Weights of a small transformer language model.
Size: 15 layers, width 192, vocabulary 2048.
Architecture: RMSNorm before each block, rotary positions, tied embeddings.
MLP neurons of a small language model. Each row is named by its layer, matrix (gate and up: input weights; down: output weights) and neuron, and shows model dimensions 32-95. Each number is 128 + 24 x the weight over its row's rms, rounded and kept within 0 to 255. A neuron's up and down rows have the sign that makes its largest values positive.
Before each neuron's rows, "fires on" lists the tokens most often at its 100 highest values on Wikipedia text that the model never trained on.

fires on: "el", "our", "out", "now", "am"
L5.gate235 [117 147  85 133 111 147 101 131 101 116 146 108 167 139 169 152 100  87 147 109 124 111 152 116 158 105 181 140  82  75  93 134 102 132 109 122 130 114 109 153  97 108 115 152 119 147 113 133  97 110 130 122 141 119  91 150 149 112 116 139 151 101  76 110]
L5.up235 [122 138 131 176 162  91 142 171 109 129 112 138 142 140  82 128 103 174 108 114 101 131  76 137 118 127 130 141 150 122  98 169 137 106 122 127 147 159 140 151 126 139 111  86 130 110 147 104 150  84 107 105 113 129 158 157 143  92 167 140 132 136 138  91]
L5.down235 [ 97 120 146 116 144 155 114 125 141 144 135 133 136  79 107  95 172 120 127 104 173 134 128 160 141 149 128 128  90 124  95 106  99 117 138 154 125  89 120 145 102 154 153 113 156 118 103 153 119 119 152 130 134 138 139 138 132 172 128 142 162 108 136 131]

fires on: "sh", "all", "round", "d", "z", "el"
L3.gate82 [119 142  92 132  85 174 147 126 154 142 153 141 103 125 135 148  77 133 100 142 162 138 176 125  81  97 139  72 150 108 148 147 165 162 152 137 139 145  89 156 120 146 148 130 139 126 121 130 145 157  75 144 138 132 117 101 107 111 132 111 159 103 124 110]
L3.up82 [136 121 131 116 100 142 142  74 137 118 132 124 147 115 144 150 103 126 106 117 167 126 145 128 174 151 178 121 138 106 118 171 124 103 167 141 157 135 144 114 121 155 165 126 144 135 174  97 140 141  96 158 139 175 140 139 110 143 120 176 107 158 131 144]
L3.down82 [120 119 117 149 140 139 110 123 122 103  91 119 126  54  91 154 149 119 175 128 142 164 149 147 136 155 117 119 104 123 118  91  88 125 142 141 115 156 145 135 117 120 106 136 142 110 124 128 128 125 146 115  82 104 144 170 122 181 133 170  99 125 151 141]

fires on: "out", "in", "ring", "and", "ress"
L6.gate98 [124 164 105 152 132 134 128 160 133 151  67 104 133 110 135 162 155  85 121 102 130 140 130 120  98 131 135 163 184 135 122 134  98 114 133 126 125 140 154 149 116 137 142 143 117 185 115 165  90 118 127 143 110 150 110  99 146  87 150  92 107  82 124 162]
L6.up98 [ 95 136 138 145 125 153 148 128 129 134 134 101 131 101 141  91  88 106  99 150 126 121 125 124 161 114 127 120 168 112 137 142 149 131 110 135 115 106 148  95 115 102 145 115 140  96 109 166 127 111 134 173 139 145 121 151 130 115 163 117 103 130 143 159]
L6.down98 [154 150 105 134 155 152 127  96 110  84 161 127 117 122 144 121 133 134 116 143 143 111 127  87 108 100 130 104 125 101 144 101 106 132 155 142 128 122 169 138 138 145  79 107 111 151 159 154 160 134  99 148 112 164 125 145 122  85 112 142 132 119 135 122]

fires on: "d", " –", ":", "\""
L8.gate37 [156 106 139 109 106 151 109 154 146 133 167 116  98  95 160  95 106 136 126 123 130 126  91 142 157 172 117 104 130 130  69 154 106 134 153 117  99 138 126 146 106 169 117 106 125 106 168 138 136 118 153  98 156 141  87 136 175 111 157 160  99 135 136 108]
L8.up37 [141 136 139 132 143 124 156 165 171 140 124 140 137 182 149 105 133 177 142 131 105 124  87 141 139  83  81 122 166 134 132 140 120 137 149 144 136 140 154 160 169 145 127 136 113 115 141  92 122  98 133 112 125 132 152 153 138 100 180 171 158 180 138 145]
L8.down37 [142 118 109 164 128 147  98 153 155 148 158 120 105 120  85 126 120 150 135 135 122  84 149 104 129 136 151  81 143  98  99  76  99 125 136 133 141 101 135 112 125 156 114  91 118 117 122 155  95 144 121 122 131 103 153 130 127 116 101 111 140 112 126 127]

fires on: "n", "er", "ur", "en", " Mor", "or"
L11.gate162 [101 152 122 155  78 152 121  98 143  86 155 164 108  89 137  87 149 182 106 123 134  86 116 131 151 142 126 165 114 135 128 146 152 129 150 115 140 121 170  97 163 152 107 122 104 146 151 120 112 176 129 164 115  70 145 113 177 124 144 105  95  96 112 112]
L11.up162 [109 147  90 142 163 124 142 148 139 107 123 128 101 104 138 154 113 131 147 123 112 104 128 144 128 143 123 121  89 134 150 128 133 132 165 155 172  96 124 104 153 121 142 161 141  83 146 155  76  96 157 146 165 143 163 110 166 127 130  89  95 104 147 140]
L11.down162 [108  67  98 137 118 136 101  99 126 134 159 165 139 164 137 135 138  99 121 158 144 119 107 111 120 153 129 157 159 112 103 149 107 137 147 146 134 123 159 122 149 104  83 149 106 123 117 152 145 140 149 114 116 127 141  96 155 159 153  94 104 117  95  93]

fires on: "ar", "n", "at", "ular", "ut", "z"
L6.gate284 [157 127 104 162 149 101 119 147 159 128 125 106 137 103 149 161 134 128 146 135 138 108  99 149 127 109 156 171 113 181 146 162 145 172 129 155 109 157 116 148 152 135 117  81 122  60 120  74  80 130 112 110 152 168  92  93 130 114 113 118 140 130  78 118]
L6.up284 [126 132 167 119 145 147 130 155 146 145 140 129  69 148  98 111 123 111 154  95 107  87 142 129 146  87 135 105 116 152 128 133 140  97 115 105 129 138 137 117 110 132 109  87 126  97 125 119 148 117 130 125  91 227 133 129 148 124 105 132 177 156  77 132]
L6.down284 [121 135 122 109 141 120 137 135  95 121 125 152 147  85 142 128 107 145 115 143 159  80 174  75  92 118 105 159 138 152  85 141  85 124 166 154 106 107 161 130 135 137 139 109  97 146 160  93 131 115 134 167 128 111 126 118  95 155  61  91 133  99 168 169]

fires on: " South", " North", "tern", "h"
L6.gate378 [ 96 158 156  94 158 150 131 166 149  65 109 119 126 132 177 124 133 134 124 120 176 106  91 100 150 104 106 115  84 173 121 103 151 141 111 143 138 128 164 153 112 167 142 118 121 151 125 141 115 122  94 164 148 113 128 149 176 118 167 126 177 149 100 126]
L6.up378 [112 121 118  96  97 127 160 119  63  98 158 136 101 121 127 136 136 170 140 129 144 175 103 165 163 149 114 139 166 144 128 136 142 105 128 116 110 117 117 158 202 170 151 143  96 156 122 123 120 100 160 137 111 116 154 135 128 127 135  85 108 153 114 146]
L6.down378 [ 98  94 168 106 148 136 116 176  93 118  91 125  83 132 124  98 112 139 110 139 155 141 136 144 153 121  74 128 186 135 105 138 115 152 156 140 178 130 116  90  89 110 127 130 136 118 132 166 117 133 134 142 155  96 112 119 120 149 106 176 135 115 115 147]

fires on: "R", "B", "M", "D", "G", "ud"
L6.gate358 [100 145 104 132 139 133  72 131 124 121 126 174  96 136 100 118 177  97 138 108 135 134 131  87 174 126 162 129 125 144  84 113 123 129 178 132 110 119 135 172 129  62 118  94 165 124 123 139 152 164 122 131 119 109  96 126 117 126 106 121 151 105 173 136]
L6.up358 [112 144 173 137 122 131 171 154 102 122 141 183 109 138  97 130 107 123 135  90 127 137 163 145  81  91 150 132 175 131  84 145 109 133 138  90 129 135 113 152 133  90 135 111 143 137  96 130 114 123  89 101 127 118 130 148 147 123 160 111 167 117 147 168]
L6.down358 [142 155 129 112 142  80 135 148 108 128 137 122 123 142 119 106  98 117 106  96 128 157 109 170 114 117 154 106 103 140 140 140 171 140 113 144 119 121  78 138 124 124  88  75 143 112 168 145 135 148 111 116 142 186 152 169 107 130 156  90 104 202 120 103]

fires on: "ter", "f", "t"
L5.gate373 [105 141 103 150 124 121 127 128 122  96 106 103 115 118 122 143 103 151 147 121 148 127  96 157 163 115 120 142 107  82  85 124 125 163 143 151 133 134 115 137 163  70  96 110 107 120 161 100 115 137 110 150 130  91 111  80 172 102 144  92 149 100 164 148]
L5.up373 [110 139 119 175  59 141 134 116  98 154 106 143 108  74  81 108  86 133 110  95  82 170 151 153 138 105 153 115 127 144 115 154 135 178 108 114 134 151 114 104 110 108 134 112 112  89 140 106 132 165 175 133 106 101 118  55 125 145 150  81 109 132 154 117]
L5.down373 [157 108 167 156 132 170 108 114 136 153 125 155 129 147 158 107 108 136  97 158 110 171 125 124 135 143 121 104 185 136 124 114 139 136 133 142 122 129 104 146 118 117 135 150 149 164  87 134 122 149 116 108 165 118 114 122 107 131  79 123 106 124 122  97]

fires on: "-", " g", "re", "g", "fe"
L9.gate282 [118 156  92 167 155 126 121 136 126 137 129 154 137  79 170 102 100 141 134 101 151 136 122 127 153 103 143  87 132 105  97  95 149 118 110 170 121 150  95 155 101 143 127  86 160 100  97  92 138 188 114 161 132 110 108 148 119 123 142 113 150 136 114 138]
L9.up282 [126 121 185 110 124 105 116 136 132  94 116  96 113  93 116 106 131 134 128 135 147 159 146 114 134  86 132 111 121  78 126 161 122 144 114 136 102 134 118 157 124 131 120 187  85 177 120 155  94 139 150 160 167 103 102  83 126 164 101 112 106 128 140 133]
L9.down282 [125 133 145 102 135 123 128 145 130 119 161 139 119 133 108 119 119 170 178  94 131  84 115 167  97 125 149 135 129 135 111 119 152 112 113 158 168 149 127 130 114  91 117 145 147 112 113 118 141 123 109 123  94 166 133 113 143 157 157 131 135 118 108 138]

fires on: "z", "al", "ar", "ach", "ad", "ion"
L3.gate139 [143 138  69 109 118 162 108 128  82  74 104 166 113 138 134 138 133 112  98 128 123 148 125  95 156 101 137 125 121 128 130  87 167 164 119 130 113  83 100 148 162 147 129 152 151 116 101 105  86 131 126 123 149 163  94 138 124 139  99 154 140 129 107 135]
L3.up139 [150 119 130 117 145 165 110 154 118 101 114 138 106 140  77 136  68 120 154 163 144 143 167 104 138  82 175 127 119 111 128 123 161 176 134 132 127 103 130 139 124 128 156 154 153  92 126 128 123 136 120 106 166 164 101 136 129 123 107 162 138 128  93 149]
L3.down139 [124 146 153  91 111 173  95 137 150 161 111 141 134  89 144 146  96 114 136 133 174  99  95 103 100 167 111  63 147 128 117 168 151 152 171 173 122 172 165 149 140 155 147 114 111 118 125 136 148 105 156 117 139  82 126 102 126 108 113 114 127 120 162 121]

fires on: "e", "il", "an", "it", "re", "al"
L4.gate348 [112 136  98 160 141 114 101  96 109 106 155 152  95 127 176 110  85 116 100 140 154 150 123 102 145 156 116 134 147 132 150 129 140 150 131 122 116 140 128 141 119 163 135 152 129 149 106 168 105 152 114 138 146 109  95 111 146 102 123  86 146 135  89  80]
L4.up348 [118 142 124 140 143 142 127 164 152 146 109 113 133  88 126 100 104 139 124 141  93 129  77  79  99 156  90 157 109 127 119 109 141 116 136 142 148 143  98  91 113 122 122 122 137 154 132  89 187  97 101 132 102 143  98  60 168 143 157 118  97 129  67  95]
L4.down348 [172 134 162 177 131 105  94 106 123 112 133 141 115 130 143 140 132 181 111 149 126 148 153 150 131 144 129 112 116 156  97 133 114 103 131 114 116 114 103 127 112  92  98 110 120 142 140 132 100 105 122  84  90 113 128 124  72 104 143 144 158  69 118 160]

fires on: "c", "n", "ol", "ar", "ly", "m"
L9.gate168 [142 149 102 144 120 166  80 137 112 129 160 106 115 128 159 140  98 178 148 172 118 127  81  96  99 124 160  97 170 137 103 145 119 159 156 133 147 103 111 150 154 117  92 111 155 103 120 147 108 167 154 123 108 128 104 128  94 107 117 131 130 146  57 106]
L9.up168 [ 63  94 150 132 162 153 114 150  93 148 141 132 143 116 151 142 119 141 144 116 145 179 139 108 169 128 119 157 142 142 164  96 137 139 133 119 159 157  99 138 114 136 108  99 158 115 139 113 139 128 117  87  69 148 150 121  92  89 134 151 126 124 106 151]
L9.down168 [167 134 133 138 109 105 161 110 166 125  98 155 101  99 109  87  70 150 145 143 141 106 145 155 130 105 144 148 112 153 118 126  94 106 123 132 119 128 133 104 121 116 187 144 114 111 116 143 154 100 144 128 132 138 113 130 149 151  94 117 138  90 148 143]

fires on: " T", "Q", "d"
L9.gate379 [129 121 125 158 121 111 160 157 143 116 165 130 127 173  85 112 118  96 137 129  92 168 121 121 108 145 106 137 152 118 123 119 103 122 106 160 108 126 134 132 120 119  71 119 203  79  82 143 173 150 118 152 157 132 130 125 113 141 156 134 141 112 117 141]
L9.up379 [137 111  87 125 130 148 137 114 142 152 139 128  78  86 155  54 182 162 130 173 150 146 143 115 123 128 154 126 106 154  88 129 160 122 155 161  98 116 114 131 127 145 133  90 120 118  67 113 123 128 132  83  86 153 150 166 164 145 152 173 137 124  93 138]
L9.down379 [140  89 138 128 159 103  86  98 150  87 154 179 124 108 126 107 112 131 111 146 175 134 159 108 161 124  98 128 117  61 142  72  96 125 137 128 112 116  98  80 129 106 125 102 157  79 129  75  95 146 130 108 135 137 102 150 112  94 143 155  91 142 151 102]

fires on: "l", "ly", "y", "age", "il"
L9.gate370 [108 108 109 175 173 110 114 127 165 105 106 136 128 103  98 161  90 138 128  91 101 154 110  83 117  73 144 123 118 112 111 101 155 145 152 136 122 157 116 157 141 101 147 133 156 118 107  97 138 155 172 111 140 107 109 153 124  90 142 118 136 105 108 131]
L9.up370 [ 87 110 160 133 123 103 128 111 143 130  78 136  78 118 135 100 147 115 127 167 153 152 123 141 134 116 110  91 144 115 132 117  90 118 150 104 118 148 166 159 121 143  94 111 113 135 101  99 115 101 162 116 117  99  90 156 143 115 137 120  95 150 120  83]
L9.down370 [170 152 158 109 153 131 182 141 143 160 140  99 127 116 121 140 128 157  95 113 108 123 125 114 168 126 113 129 108 124 116 137 191 101 128 147 115  99 120 137 137 159 121 113 113 139 130 144 112 158  88  91 121 154 182 109 151 126 143 115 114  94 137 157]

fires on: "ar", "y", "ry", "ity", "il", "ting"
L6.gate265 [ 98 151 102 164 169 125 112 133 143  78 160 125 119 145 107 183 129 156 136 115 139 119 129 151 141 137 189 170  90 100 106 142 112 134 158 130 119 145 163 179 131 115 108 123 180 126 102  90 128 168 123 121 112 156 151 182 150 125 116 116 139  94 108 134]
L6.up265 [165 100 177  99 107 123 169 124  87 119 116 128 112 144 155 157  86 128 109 134 114 135  95 118 147 103 162 124 136 114 109 171  99 105 165 138 112 168 156 193 134 136 162  76 107 126 120 128 115 122 104 139 132 136 125 133 111 100  94 106 118 151  90 125]
L6.down265 [119 160 116 100 156 124 138 142  90  91 122  90 152  98 120 115 172 122 120 146 116 152 142 167 101 162 142 156 153 162 145  73 138 138 148  84 133  61  96 103  97 123 155 116 123 111 117 115 116 105 123 139 135 156 152 112 131 138 109 124 145 127 152 124]

fires on: "ist", "d", "ic", "-", "t", "st"
L4.gate30 [105 125 102 121 159 101 122 106 136 138 140 118 101 177 148 131 103 170 118 111 165 129 110 121 123  94 111 107 134 136  90 171  98 151  92 139 108 118 120 157 113 137 116 109  96  92 112 130 107 154 112 124 133 140 103  98  95 119  67 154 109 149 124 123]
L4.up30 [108 113 124  74 143 113 162 127  68 129 114 108 102 148 138 122 122 115 130 133 190  79  92 186 127 121  57 109 160 135 145 101 128 139 146 131  85  81 168 150 116 144 112 143 109 154 151 155  73  98 134 130 136  95 139 164  98 126 154 166 163 123 122  95]
L4.down30 [ 91 143 152 120 167 105 137 139 159  91 124 159 150 130 158 153 105 130 124 143 141  80 102 160  95 145 156  73 101 160 175 136 119 125 151 122 129  83 143 148 130 120 132 143 112 137  89 118 101 205 128 119 149 110 130 118 103  98 134 131 127 126 150 115]

fires on: "re", "y", "ce", "e"
L5.gate96 [144 179 160 153 121 135 107 138  86 157 117 110 136 159 183 118  83 143 125 101 139 137 173 130 119 124 138 145 136 122 113  77  82 138 128 143 103 137 151 140 103 184 127 139 121 185 163 117 134 125 115 144 143 107  99 150 152 101 143  59 129 138 125 124]
L5.up96 [104 119 129 132 173 147 142 106  95 119 134 145 119 133 141 105 131 106 128 142  92 153  83 156 155 144  88 148 116 128 103  88  98 150 134 136 106 115 120  76 122 111 133 100 118 108 132 128 148 151 112 146 171 142  94  83 129 134 115 125 109 118 117 112]
L5.down96 [132 137 103 107 134 100 106 115 105 138 124 155 140  98 144 141 114 151 134  63 118 156 129 127 126 166 132 112 167 128 112  93 165  93 133 164  97 112 105 152 140 113  91 116 134 114 114 177 128 118 121 111 133  95 164  96 113 159 115 162 115 126 120 124]

fires on: "ter", "as", "s", "an", "lo", "ec"
L3.gate287 [118 159  97  86 113 146 119 138 146 128 126 175  91 151 126 109 117 125 110  98 150 125  83 137 163  96 151 150 110 142 128 129  87 145 103 152 101 137 125 122 132  87 134 132 108 118 128 105 161 119 152 138 110  96 112  83  97 126 116 108 129  89 107 127]
L3.up287 [131 122 118 102 154 143 132 136 115 119 112 140 123 152  93 100 141 105 121 138 151 135 124 148 159 101 156 125 154 163 138 129  82 139 151 114 132 108 152 133 124 102 153 149 129  70 154  96 151 118 161 120 116 109 152 127 116 137 110 117 108  60 167 137]
L3.down287 [152  87 137 141 122  88 141 163 106 100 108 145 156 124 125 101 108 123 136 179 126  82 129 115 108 158 145 153 160 141 142 124 132 125 139 121 113 132 110 120 149 118 140 130 113  99 128 147 143 107  91 153 137  92 177 127 154 106 116  72 122 114 143 130]

fires on: "ic", "g", "ist", "ip", "-", "ong"
L5.gate0 [126 172 139  98 134 126 103 101 112 129  93  77 125 133 192 117 123 146 131 137 129 116  82 142 120 104 109 109  86 118 114 158 140 145 111 138 101  94 153 126  82 171 126 125 108 135 145 145 125 144 126 124 139 137 181 116 117  89  86 130 141 124 156 121]
L5.up0 [163 146 127  65 184 112 132 130  71 142 127 125 132 143 137  80  97 105 129 123 147  98 153 160  95 151 107 103 134 121  90 131  77 149 126  93 128 147 116 142 136 105 134 135  89 103 157 134 112 124 168 103 145 136 123 126 100 117 116 170 120 164 132  71]
L5.down0 [132  79  78 140 110 107  92 120 113 123 150 131 154 132  92 128 126 158 105 135 157 108 136 153 158 117  95 110 137 109 149 155 116 159 107 147 136  85 144  90 123 130 151 139 125 137 143 158 141 150 136 120 153 108 125 121 102 115 133  82  98 159 129 110]

fires on: "t", "d", " T", "r"
L12.gate263 [ 72 154 139 131 118 161  99 160 155 104 127 126 145 160  87 125  97 125 107 121 153 158 108 153  81 108 137  81  96 121  99 122 101 124 151 126 101 122 160 121 119 150 128 126 135  83 140  96 163 148 176 139 138 120 138 110 103 147 147 130 123 139 138  90]
L12.up263 [159 141 101  97 113 143 153  97 124  73 128 147 126 145  99 109 132 180 128 158 140 142 154 126 118 153 156  87 142 154  92 130 132 119 172 123 118 137 159 128 162 121 121 134 125 124 130  95 107 104 143 111 126 126 124 120 172 130 120 133  97 106  89 119]
L12.down263 [144 116 128 129  96 145 154 140 107 173 150 125 110 116 146 103  80 142 129 222 154 107 142 139 143 116  92  80 128 128  92 157 122 123 155 136 163 178 166 106 142 138 116 148 136  84 129 129 129 124 115 116 115 133 108 104 104 113 132 142 132 148 129  87]

fires on: " was", "n", "est", " being", "ar"
L9.gate214 [126 139 108 151 115 140 101 146 139 143 114 137 151  98 162 116 127 176 107 105 156 149 108 131 171 121 163 138 110 114  98 150  94 162 136 136 145 128 156 112 134 120 162 101 120 114 112 100 142 128 130 155 110  99  90 118 176 151  74 118  88  97 115 111]
L9.up214 [153 112 102 160 120 166 146 145 113 126 151 158 115  78 145 157 135 158 124 114 137 121  91 138 119 125 174 105 127 155 134 155 147 116 170 124 148 140 138 128 128 167 127  87 113 100 121  72 151 111  87 149  62 136 120  84 132 151 139 158 139 112 107 134]
L9.down214 [134 134 126 114 164 106 125 146 129 131 121 152 133  92 138 137 148  84 135 118 175 131  72 145 124 132 134 138 126  98  84 162  96 169 143 115 127 103 142 129 123  93  89 125  90 144 139 135 131 145 104 123 108 103 138 142 104 118 112 111 160 109 131 124]

fires on: "t", "re", "st", "ur", "n", "it"
L4.gate357 [ 94 146 119 137 144 106 116 123 168  82 156 141 106 152 146 136  85 134  88 143 144 135 106 132 148 149 156 118 131 100 124 161 145 134 160 106 112 130 119 108 114 129 136  94  87  83 129 125 173 136 146 123 115 109 151  75 108 122  91 125  91 123  85 122]
L4.up357 [139 138  95 142 138  84 177 142 188 106 145 125 105 160 111 146 120 163 114 153 137 107 125 122 127 165  89 119 139 112 112 108 156 130 114 112 130 114 118 112 166 130 105 162 114 113 125 117  93 106 161 126 110 137 125 110 121 163 152 104 152 121 105  93]
L4.down357 [102 105  82 152 106 123 125 117 156 150 129 147 145 106 116 158 140 112  83 129 176 127 130 100 152 112 134 111 109 122 138 144 126 149 106  96 135  94 155 116 101 131 120  99 136 111 136  78 162 118  81 116 135 124 138  90 163 152 101  81 148 103 119 150]

fires on: "ad", "oc", " a", " ch", " most"
L12.gate226 [101 114 160  81 116 148 138 148 172 160 141 162  55 114 155 157 157 137 153  84 129  93 150  97 181 118 132 104 105 122 136 118 105 105 129 149 144 131 149 141 132 162 144  97 154 114  90 126 148  93 154 160 134 118 115 126 135 137 105 156 118 137 128 124]
L12.up226 [104 110 144 111  86 115 115 164 152 161 103 166  80 117 128 151 110 147 122 107 137 108 147 113 117 111 147 133 110 113 124  78 101 124 114 123 154 108 153 121 100 168 110  99 166 107 114 111 123 146 124 137 127 149  75 136 102 135 162 121 126 111 135 133]
L12.down226 [133 130 122 148 116  76 143  86 142 125 109 110 168 111 111 123 108 110 109 140 108  94 145 153 130 126 129 168 108 111 118 129 166 153 119 146  99 169 124 103 147 131 129 124 152 121 157 127 107 180 134 110 119  98 138 161 112 103 149  99 133 117 141 135]

fires on: " R", "gra", " M", " Gra", " Tra", "ter"
L5.gate45 [163 158  92 106  83 108 131 139 109 123  95 136 148 143 113 125 106 134  91 110 149 161  94 156 151 121 155 112 116 156 106 136 106 159 127 139 106 149 186 125 108 105 140 144 126 105 154  99 132 135 125 124 171 105 153 110  87  88 119 121 136 124 127 115]
L5.up45 [154 119 138  99 136 143 112 114 126 124 122 118 110 112  85 137 106 138 144 112 155  97 130 124 124 155  74 132 159 141 134 102 152 154  63  63 164 102 131 126 103 105 153 153  86 125 100  83 113 114 154 158 128 116 188 153  84 128 115 125 118  74 145 106]
L5.down45 [ 86 121 132 108 116  94 149 117 104 117 147 147 123  83  88 140 123 111 121 141 161 154  91 125 116 133 117 125 122 158 109 106 138 139 127 145 148 109 175 156 153 102 129 135 151 160 152 155 162 121 125 124 160 106 155 117 105 162 142 173 148 101 117  91]

fires on: " J", " M", " H", " R"
L5.gate299 [103 160 137  95 115 175 126 106 121 104 106 135 128 129 106 142  98  98 169 145 133 131 133 138 139 142 117 169 147 141 150  97 119 142 121 139 106 112 152 136 124  66 124  91  97 108 140 136 111 112  94 132 103 116 166 141  76  97 104 122 146 154 123  76]
L5.up299 [165 150 117 125 132 135 126 130  96 121 106  86 171 134  93 131 152 104  83 113 161 108 129 139 116 113  92 146 123 163 116 102 142 161 146 123 129 131 181  98  92 103 126 121 110  92 173  68 106 145  92 150 146 129 123 114 166 156 141 118 128 123 164 149]
L5.down299 [161 124 144  88 129 153 147  76 130 135 144 105 122 148  74 135 113 118 103 190 110 150 120 144  92 119 102 129 158 146 116 120 117 187 118  87 113 129 115 113 131 137 125 119 114 130 135 171 162 126 129 130 131 132 152 132 101 153 132 162 115  91 140 128]

fires on: ":", "ial", "d", "ing", " title"
L4.gate311 [143 122 119  98  61 114 143  93 152 121  87 143 107 125 137 149 113  93 103 113 117 131 112 134 153 146 161 112  91 113  71 100 157 181 114 122 125 101 143 119 112 148 171 113 128 107 113 128 149 123 136 106 104 121  87  90 166  95 114 120  96 121 143  97]
L4.up311 [109  99 134 100 157 135 154 111  89 120 124 148 119 145 174 139 145  79 118 106 115 113 118  98 123 142 112  99 131 110 145 104 111 133 112 142 122 118 123 149 156 150 111 102 105 109  98 143 104  69 141 155  95 133 101 148 140 137 157 164 152 188 114  52]
L4.down311 [136 106 120 150 154 123 132 112 155  79 177 118 129 129 149 134 161 159 124 134 141  53 118 136 170 175 111 153 155 128 135  91 188  99 112 132 172 137 134 118 159 142 126  92 122 105 160 121 143 116 100 106 156 114 128 108  97 117 165 123 134 133 120 144]

fires on: " me", " Me", "ter"
L11.gate356 [123 132  98 141 106 138 125 150 149 124  99 129 103 130 104 103 127 169 145  89 131 107 100 132 166 163 160 146 104 106 105 123 141 113 166 140 129 166 130 138 122 102 159 123 115  79 125 143 177 119 166 146 118 145 154 134 146 129 151 105  79 117 149 147]
L11.up356 [143 106 127 120 114 153 105  85 131 128 138 140 101 110 111 119 106  96 155 124 137  97  89 175 130 124 154 164 133 111 103 128 156 145 125 127 116 176 133 117 132  96 155  99 119  81 121 150 115 161 151 144 122 103 140 125 135 115 153 123  92 112 130 139]
L11.down356 [170 120 116 143 128 137 131 140 142  72  86 131 142 117 129 102 126  84 130 166 159 101  97 114 171 118 120 129 133 118 151 108 109 147 140 178 123 144 125 141 131 116 169 145 112 123 120 166  93 120  97 128 125 131  87 134 134 123 109 122 133 155 119 140]

fires on: "el", "ch", "d", "t", "out", "e"
L4.gate150 [117 135 118 132 164 126 113 108 145 112 121 120 145 118 151 163  89 119 160  96 128 116 115 112  99  89  99  99 141 107 113 130 136 143 108 153 124 118 124 119 114 131 120  98 112 126 135  96 163 108 116 137 143 175 137  88 129  99 145 124 146 142 150 104]
L4.up150 [150 136 147 158 169 169  96 140 120 111 146 131 125 152 129 152  94 184 113 159 148 166 132 155 153 153 107 147 149 122 149 148 127  97 111 147 106 105 164 149 153 148 184 106 130 151 154 144 159 136 129 109 110 135 123 146  96  98 131 128 136 154 124 128]
L4.down150 [ 93  96 101 128 145 155 151 116 137 132 123 142 111 135 145 112 111  97 101 102 189 137 116 166 146 134 145 109 140 105 104 127 108 127  93 199 139 128 140 133 122 116 116 105 146 113  87 156 108 122 138 119  95 123 136 144 185 147 126 123 122 133 146 143]

fires on: " di", " g", " Di", "re"
L12.gate118 [170 122 132  86  91 133 166 106  73 118 120 149 133 144 172 114 117 141 135 135 127 138 170 157 166 107 106  85 112 121 131 148 108 138 125 141 113 183 127 117  97  99  96 123 127 108 111  90 121 130 150 143 118 133  76 134 136 124 119 153  87 134 131 110]
L12.up118 [127 144 140 165 151 115 152 165 123 116 139 116 137 140 106  85  82 159 129 141 170 163  99 185 147 112 185 183 136  91 114 144 154 120 128 129 171 145 130 126 115 111 110 170  85 148 106 123 106 110 125 150 141  77 117 154  99 134 144 116 165  90 102 115]
L12.down118 [ 92 132 166  95 115 142 139 144 120 122 133 148  89 131 131 127 120 144 139 145 103 146 127 134  92 125 150 140 138 108 137 108 169 166 138 155 151 134  75 198 100  86 152 150 145 158 128  93 112 162 118 132  90 152 143 150 163 144 135  85 128 107 114 102]

fires on: "as", "at", "act", "s", "z", "ad"
L6.gate144 [156 121  95 150 165 176 112 147 146 103 126 133 122  97 135 147 128 115 121 100 110 114 137  94  96 155 172 149 114 131 125 109 110 100 115 141 158 119 136 125 114 135 116  91 139 122 118 135  73 125  79 120 119 129  89 175 151 135 111  88 110 143 128 110]
L6.up144 [146 144 132 160 148 158 103 102 122 139 113 140 108  97  60  71 121 120 147 127 143  70 101 118 124  99 132 135  88 142 156 143 149  97 119 112 170 120 109 102 125 151 112 101 123 131  97 158 146 201 111 126 127 153 128  77 129 146 121 120 146  83 110 156]
L6.down144 [106 164 134 119  92 112 137 118 116 168 113  81 100 117 116 129 126  95  70 110 119 164 148 121 103 109 112 163 126 147 130 101 138  88 122 167 121 172 138 116 138 139  95 108 112 124  93  83 145 143 174 133 140  99 114 106 112 150 157  89  87 113 115 105]

fires on: "d", "t", "c", "rt", "tt"
L8.gate268 [145 132  92 137 119 111  88 153 130 150 118 137  96 175  96 101 146  82 122 172 161 131 137 128  93 126 112 118  85 124  71 121 141 144 138 159 143 126 102 143 113 181 141 105 151 107 153 139 128 121 128 128 159 104  69 126 138 107  95 140 128 150 135 108]
L8.up268 [134 108  94 177 133 144 134 134 128 131 122 127  96 128 129  90 149 142  89 126 133 193 159 113  97 160 151 147 109 117 170  68 160 127 131 140 140 155 107 112 116 114 152 118 148  96 103 104  90 144  94 105 107 118 119 114 124  97 123 148 115 147 141 124]
L8.down268 [113 150 141 137 147 118 125 102 144 115 142 142 107 109 121 102  98 126 164 132 132 130 179  92 115 138  97 105 139 145 132 132 130 147 131  93 121 183  98 112 148 110  97 124 146 118 118  99 123 125 126 111 121 131 120 138  83 161 130 123 138  58 112 163]